python train.py --n_layer=13 --d_model=256 --n_head=4 --n_kv_head=4 --head_dim=64 --d_mlp=704 --vocab_size=1024 --activation="swiglu" --norm="rmsnorm" --norm_place="pre" --norm_eps=1e-06 --positions="rope" --rope_base=10000.0 --rope_fraction=1.0 --qk_norm=false --attn_scale=0.125 --bias="none" --tie_embeddings=false --parallel_block=false --init="trunc" --init_std_qkv=0.0262 --init_std_o=0.0 --init_std_up=0.0262 --init_std_down=0.0 --optimizer="adamw" --lr=0.00117 --lr_mult_o=0.9 --beta1=0.9 --beta2=0.95 --lr_head=0.00731 --grad_clip=0.5 --warmup_steps=214 --schedule="wsd" --decay_fraction=0.351 --decay_shape="sqrt" --final_lr_fraction=0.1 --batch_tokens=32768 --seq_len=256 --doc_mask=true --train_tokens=288900000 --steps=8817 --dataset="wikipedia_en"
MLP neurons of a small language model. Each row is named by its layer, matrix (down: output weights) and neuron, and shows model dimensions 32-223. Each number is 128 + 24 x the weight over its row's rms, rounded and kept within 0 to 255. Numbers have three digits each. A neuron's up and down rows have the sign that makes its largest values positive.
After each neuron's rows, "fires before" lists the tokens most often just after its 100 highest values on Wikipedia text that the model never trained on.

L2.down74:127135096104079091115129126124119121124116163133123103095152155136138151118109123123137111094090099163078157148153144114167156092112093096105109090124110143112095097108152163111135144130091098090109159141129130089139146158138167130133160112159136119118154111096118128123108082106120148118143118120102131108149106096114129124100111095098146149113130113112131203134073083131090114112137118122111135134123116125109108142139153124091166082149113116157136157171108122118099107128147159096147104110159114113159187115090106115123145166129177136132164155144115147134180123154117141111
fires before: "g", "ck", "ct", "p", "z", "in"

L8.down11:149143103122095108098145130159162123146151139114145100093129163128156160095104193137158103160134119118141149117113114100097141115162156136172075149120131122121132184111158166139134147127130121126140134150147115143135107167124151143125124145147175128149085143119139135184153104113124117092115161094150117116134129111124131143127129164119139145176113160133071127182151135120136130141100124168080145076089143119135128134092119158143114130172118125150116157161101124135144093121124122131119107136123118105140132116132142082109130110192220144161087128158142149146099135146135152151
fires before: "t", "d", "ig", "ly", "l"

L10.down209:135115129128095129159152112121089142158139082155166128115114132173135172098095122129150127105133115147160119109125133134164142097115097099157133147156108134123115137176135125123121103092135145161143126176129189171122165076165188139131108119072121179134131142088142108133145112071121123124121140110127108113153163128135169120115111110143141143146116142138173144080096157087097147136101146140107132106112110140109139118074120111136096112120127119105122152143147123111152095137154127137125088138130110129112167129097118123088099140126099079137109138107149101174128171118118135146
fires before: "-", " of", "ast", "d", "mer", "or"

L4.down252:143099114132185122130136163147150108099151114104136163115121176107113106111160135173101174141144163133107126129123142175141168138120135186141144135102133089137135122119142136161134161131109137171128161148150159115099138151151138116169138119108122161130115137111150105119111165132108121108123108127138119146115114141126139125147179088143141104112107134100169094097103084125136130159131154122118077145103111124129119099114114136121093136107083090145129147150132139136120106115153135152132145139102160121130152113141114147128094112076232129147127120145128155121134151100088105081
fires before: "ident", "ord", "erv", "up"

L4.down478:198160185105117156116121147197125078147149146166141162116095133125123145091133084118125139125103139204125072108112117158134111131128174148140135083161149106173125127074140136083181087149118099124176120129148086164128140128089095143150133151130142147103121157133114132134130155142102108070133117096133149178131152143132127097134111129139172110123131126148125125093121123165152115154098152125147118138138113158147105129118106121105108174103128100079150121136112136112150119121133097130121148132113112164108103161100145156108130136133191133144148149108117140108104145132149147136
fires before: "oin", "ro", "e", "os", "ear", "on"

L10.down81:146124094087161127155149129166145132138167086121102120141119094106145129145163123171161124112113179107085118097095092132096122166124124102110129091138125134135112136095147115081124109088105114124156141117135129113119149161093137131124086155135121191143176111136140117099099138150151153144121115153159147132144135126117113113158118082131138150116141086113133140153130170126156149141163121144116129119144117120141131088095150097121115154091110101099113149132130198122132107110136084135133142109148101128203150162164131148094128133124055127151149127129127155098139130151120139107
fires before: "ed", "ction", "ct", "res", "re"

L3.down245:143147108091102145078121140141182145131153104099105142120113134118146151150112113127145110151152062139112114115097100105139139137120090152140158144106134146144160103095126118117119108146156109098135151174107154139093130186131140141127162107129149126148121127101121120111147090126141147115118130131161063132132150119144130127105097137060162099116122133137121150151159131102145138122104152112078138138116102119128100105131140159157145103096159121141098123103167084120158137113132094113106124089087114102124140104125116132104083121133129152096105107123096117142171068098152090157
fires before: "ate", " not", " be", "d", "-"

L2.down409:100105158121122134127142133102143160117180161120099161133130110132151130123148106110117134155131120133130127133181160114142105126143132116143133114150099137124114101080145141101171084135080134057120128109120102116151101213116147093174131133141121159136142165140166108164125179136103137173130131169068121123099147160155151142119154180117155155137129146142161148139113142119094111161130130125111102158129129111160125163100142125143149163148096141172134166155165083132141149136108125095103132143117157180158131119111132129098138163152132106127085115135112094097166126178124123139
fires before: " ", " —", " S", "\n\n"

L10.down588:083127147144169138128146143107084127130090136145118097148142099148126109089116137110151152165125152081145087130125108108085171108143084114135131137113145108159140102131165109223152083131149090126099133148149138121136102166114130140109107147134136147096166114103153206128093127142115105125142113156145120131119125143166164121104132105147131111118085120073119111119140115124122105163151100132130149143118102141179134127102134160087112141104082159124131123162132144107140090131132154155140134115126116125085137176111131088141153096164156131107159136139137136100137137135099085125
fires before: ",", "s", " as", "ed", " the"

L2.down387:171140176149152125125126156125175144127154129140084106160140151181119112152136142135100148116148146124117107123138142129169114143175131138127096118152118106181179086145137115148097094133124134104123105160152098127114119112123095137128109169134131132112154130162114069205138189118110115126118120131097102132163121096108111147139138147100159139095156116131113131119147157112089115103121109115092109113137104102108150134134131119121077151130124170145135122148110129124104145115129115130077152147130084138095174139136138154103079127134198139098116094123161102125149145114131167147
fires before: "ing", "ish", "ory", "ten", "er", "ical"

L3.down257:170103138149116132119137125110150079107144124152095104146126107101093098141164118119150171183114141117138132140132093145068137126109112147127139133159108092129131127108140153108132112106082151168179147135069124140107162117135119176103148113159158128157148141139106118167137096138130134138140151138102101116153098107150143126162162083086114123101112148114135100144123125130136157122139112150125105123162127136150078149144157094125170155105082116121114130152148121116116137130140118109135088131158113094134131146097113131134135111127255116107150115132114093092110092110122109099
fires before: "u", "ue", " |\n", " m", "art", "al"

L2.down533:137101154127153135133101152111127158115136100122105130085144112135177143120089092068123120089144141094088143137150131129132121092137151118122158193132145155117154123110098139102179129138142124143103151164116102181134101131134152098145090144113130123122135161160122153133134132160143113124145143117114108140096115112116136123112131154149137148168073119151154100144134097134126143128130154129109134154132132141131112171136172138096120147144138144142131153121111108116150047112177131097108124135113150142164082135107135136179140102158051121080111112137122140111080169110112100131
fires before: "s", ",", " of", " in", ".\n\n", " comp"

L3.down96:114104106088096154123144144149140178139126102136113162141121131080096159118087116077112157117151161092116129146124130110129130116115126177114128126081132106176137107095132090142137140195125164089119118122101124140157142079118158127114133128117111142165127111117123109130127131147122128131113173115102093127081127111153158127089103130122121163078132146132123137108094162083145116142133128124166154084115142128181138115077100130147123111130130120104133113131094131103152079138134099132095117134168103152134085109086109154116117100199105116139148174132176174168145107116117134126
fires before: "-", "ck", "st", "m", "ach", "ast"

L6.down373:094160165097115111139167151126117158138134161098145093123130108112044134132090133136111122127121173122124140116135107149123107132128129109157193103088122133110085099121133172118108110160165142133145127130139084101111121186167156088154164105086176137129161123162107156146155105138119156128077130085140109130082164172107150149164150121126115138163118125140109137109087133124159074123117103077154113106127130162150107137148125119154132097118172113155158107092169077116146099111094174146119144125126137139165131122163150130138121092150132086149123125126132155117136111140138125115
fires before: "b", ")", "r", "s", "a"

L3.down169:090122143125130082110151158120153108108103107130173140131134102143139147138131119122104136133139177161118148103172141139106103097166133115136147113158138121131148091118129148116111129098142119155157133163081113133131125109126151130150151165127146096106124105135093157111098109129125127135089129144129113123144100179125165107093136097123114129159107114129139182097133099105174116135151155122112099087144106105125170109139120106127182115102111123119120089087136106120168118135107111148148132151155089131128134137150103156123125097097229156148116143147151113104153124170109110132
fires before: "am", "x", "-", "le", "ch", "ach"

L2.down636:155090103160109105117121166092086123132128151113114118102129099119168107145136111134073136150099119129167145150112095145126092132089167120165133133098155110148139109128128102125162121166138097100118157147153090113102156147138154098136111130097151127128118079122119142104105102156154119100093143122115135120102139161102157172137164143135124133080108136141122116130142105110133154109170122155141133108121139136141152141117145113135159118157191108133116108113145140154162153149124115158130138118101133146143082125165105144094146126143105116088127132170189127112140154138113141125
fires before: "le", "os", "et", "any", "osition"

L2.down86:127142120100143072172108124134153114077133122142153075123176119130116137108136135193148103173151143129152125124124110098117151133124141151105098128127142074142083144148162169114143130159098129125168114117132139131152110166128159140140138138128137160164131149145153116134128116155109120094115106102144129137167139140140136097157096148145142100167123148120118111108135107113100112142098144110145192164125131091138123153135124114083149128170161124088146131114112108117113119150138118124130105184149135110176138136087091134094136146092102124143156117141146127084122162193152107157
fires before: " ", " T", " P", " A", " B"

L8.down658:117111094118138090172149128131125126087131134152153095148136116135107054061105127159132127141144125147112125118135123117096122116112139138103116135121086148126145176141113115126129096111183128111129132125139081128108084116117140124109092165142123142159079166110165151127090084096162125157143111121137108152118120117126128087100192109089134107136115097134157083135163116158142123143099124137162122119117114109130121115181127142126132149124142120139153152140115141127083112129112125135150128132158134123141122124119131132127147147188224122107114151136133127121144153161070139111
fires before: "ch", "ad", "t", "id", "oup"

L8.down61:112139104091109111146149107114132119142147100125103145122143128089150148106144125155112112136108031117084179139153102088142157100131162140146144152119162133142122095105132125131135131133105130132131121146131103147100140084090146139129107139143148151153140129065152139135116132132107084136132139111122129129143100134087111127107137111045123115143138139143092108086066110142116145141134139141118142113137132140125142128147138114181131135131124113116122117108134126136129097139131156119143114115113101113113142105142165100094104105196191109156130120129151098153092151128084121102
fires before: "es", "c", "em", "le"

L8.down15:114097147103121132142145116129154120135107151148124130112136124182109113129126147141129137154114202141082115159105108122111179139139134109155126148121109128127126099125162160102111143117168136143171147129131072093118137139182135177146193137156173100109157137110135126082147098147141092128156119103124105160108105137096142093100091131169132109142128117093108118129109116140140135144126165141111182074159153119156151086095106100092114145135138118156171157130107129071140121116112118126113140139132128135174154129138175132126130115113094127146139107149160119178169166083122108087
fires before: "z", "r", "st", "an", "ri", "ov"

L3.down644:166100119117138136124131148092126122118111117133129136133120103145114113159147088159108125117116180154134168152134138152114153155133160128141124120127093114131160141121137139123118156093118159148089133085109091120136126128087164151081094108162120129106161127174106172124113127107150138122117119118096087132170136163136167158164106151153124079101082116125156146145132146155125119152105149136139096099090135150114108112113099158154127165147152097138131138122143101112150149132120096109128093126139123130100115094143111109153143079132039125091160120140088148079140147109161109121
fires before: " States", " of", " King", ","

L3.down221:118170151137106135155144102159120147125110145130112112112101159142135136081120134078128134145103155142092139149135138137112115117144091153112149095163124101141096155121137145134143154114106106128090100086116144068103132142134097130129163144109142142145118122126084106177126120123110144126175086096109133094072132152118121181151094137122099140105185144131123134087104113144152133122111138114119127111123141134108150161126118095107130096105150151110133089084117144167100139153133154135140125105123140132127141154146143130127134179079117104159078140132104176143075157126166138124
fires before: " a", " an", "ed", "iv", "ip"

L4.down132:107132098155155140114164165170157106115140113169136139186131112129127095123116139123131114156140107143124125140139086173149075169134108137111130068121137137133127099145122142131141136128145096134121099114121079180132105129113116143124173177187127097113167119153131130113110110148135124163088148131125108143120095144140098076149114129111134132159125150111144157100107083157158112143122151152136160086139113122082149101119158138148169151146145125136104118139126094117122121145113098135100125130130146116154165111139116123157144108186194124174121105083136122100158127150096124108
fires before: "le", "ic", "ch", "als", "iv", "in"

L4.down164:074121170097128142103124125126156108151112127128145144106110153131129154093167125086154125108110128126122129135131141147170142130137149177164139183119162119135113082110094130151129108164138121114134121121133138146134129112143147110114144129152135145161157121123124169109095116115081138141133165091143147164119108110158135155115111201102095084116136114115141098117142133125146100128106142123137129101097150138118135094079128116129118122128154147153138149090057137117127081146100114133092129100155130160123109095124117141143115145177252100133150148155159152136119113123137148155
fires before: "ad", "le", " be", "ck", "c"

L3.down355:153121169109127115115118106123161098142127159129104118167136134105135110112132113130125105119086123169176139146170141132131143151132130094158090158144133118085157131085110137139128121141125200157177129114137131145164160103141153145147140146147094114138148159157142089111104110112160110137114138135138136148113128094116183098116139095177161097119115096122121111131140114148134109123082136139102116162104169111083136141092157139116131119131118140131148098162142119158126155128143065112099134101128140170104159099120136086131131182163128126121159111101100075166103124120133126122
fires before: "ut", "ed", "cess", " that", " as"

L2.down461:088133143155060173113114147118114135110124168099105105143138129106130095109135152132128173143120099123138146123130148140092140100128136130120145102138138145161135120102146159145103142111114123113131118134090142129147125103071111136111148091105148144137144092093143129132124129131110134133130159147128132157103131148145103108152114122114151132122126124121145155101127123171122100129135131123092090116158120151143129159135114157127138129139130108150127128134100112130138133159132100113105118195135122144105137134133134153093103141080255159123125147122148119122167117122095117108
fires before: "ident", "erv", "ley", "h", ",", "c"

L2.down584:188087110159167144119078124133129071130111151113128087117121107106086113135093114124144096106167105100135128121113138123161148112067117148128128114134149147144122134135065120151103112128107094135180147132123144099145138148104129169141123158113102109106142097140116128139116137097122104092125158156145144138141110159136149125147114122136126128130085139147145121124122152150154115199096131132104079126164150190138094113107161104099113160128103155084090086099108127096169153105155132142120127137105127114134122126128138111085086107117184104130129089160104132141110141097150116115
fires before: "ational", "er", " team", " season", " Le"

L6.down237:140119105126129109157137131141150113117156129133137127146170130107106157087116163144120149132125138117117080107130094146113163132154110133119104149145130145095155111090107117113171123125085157136098108187111148137151128111102072136162125110145119075124150163113097099147157157141126154113195163112172133144123166144134140129176161100138143106078133087148122105096133155132153163100106108087095134134136153115165124163129144091146099133153119163101127119127124135139116173123154108151153076106122129108152097153147114139122131094136178113096158148072139130105122147133161139121
fires before: " |", ".", "–", "th", "ball", "-"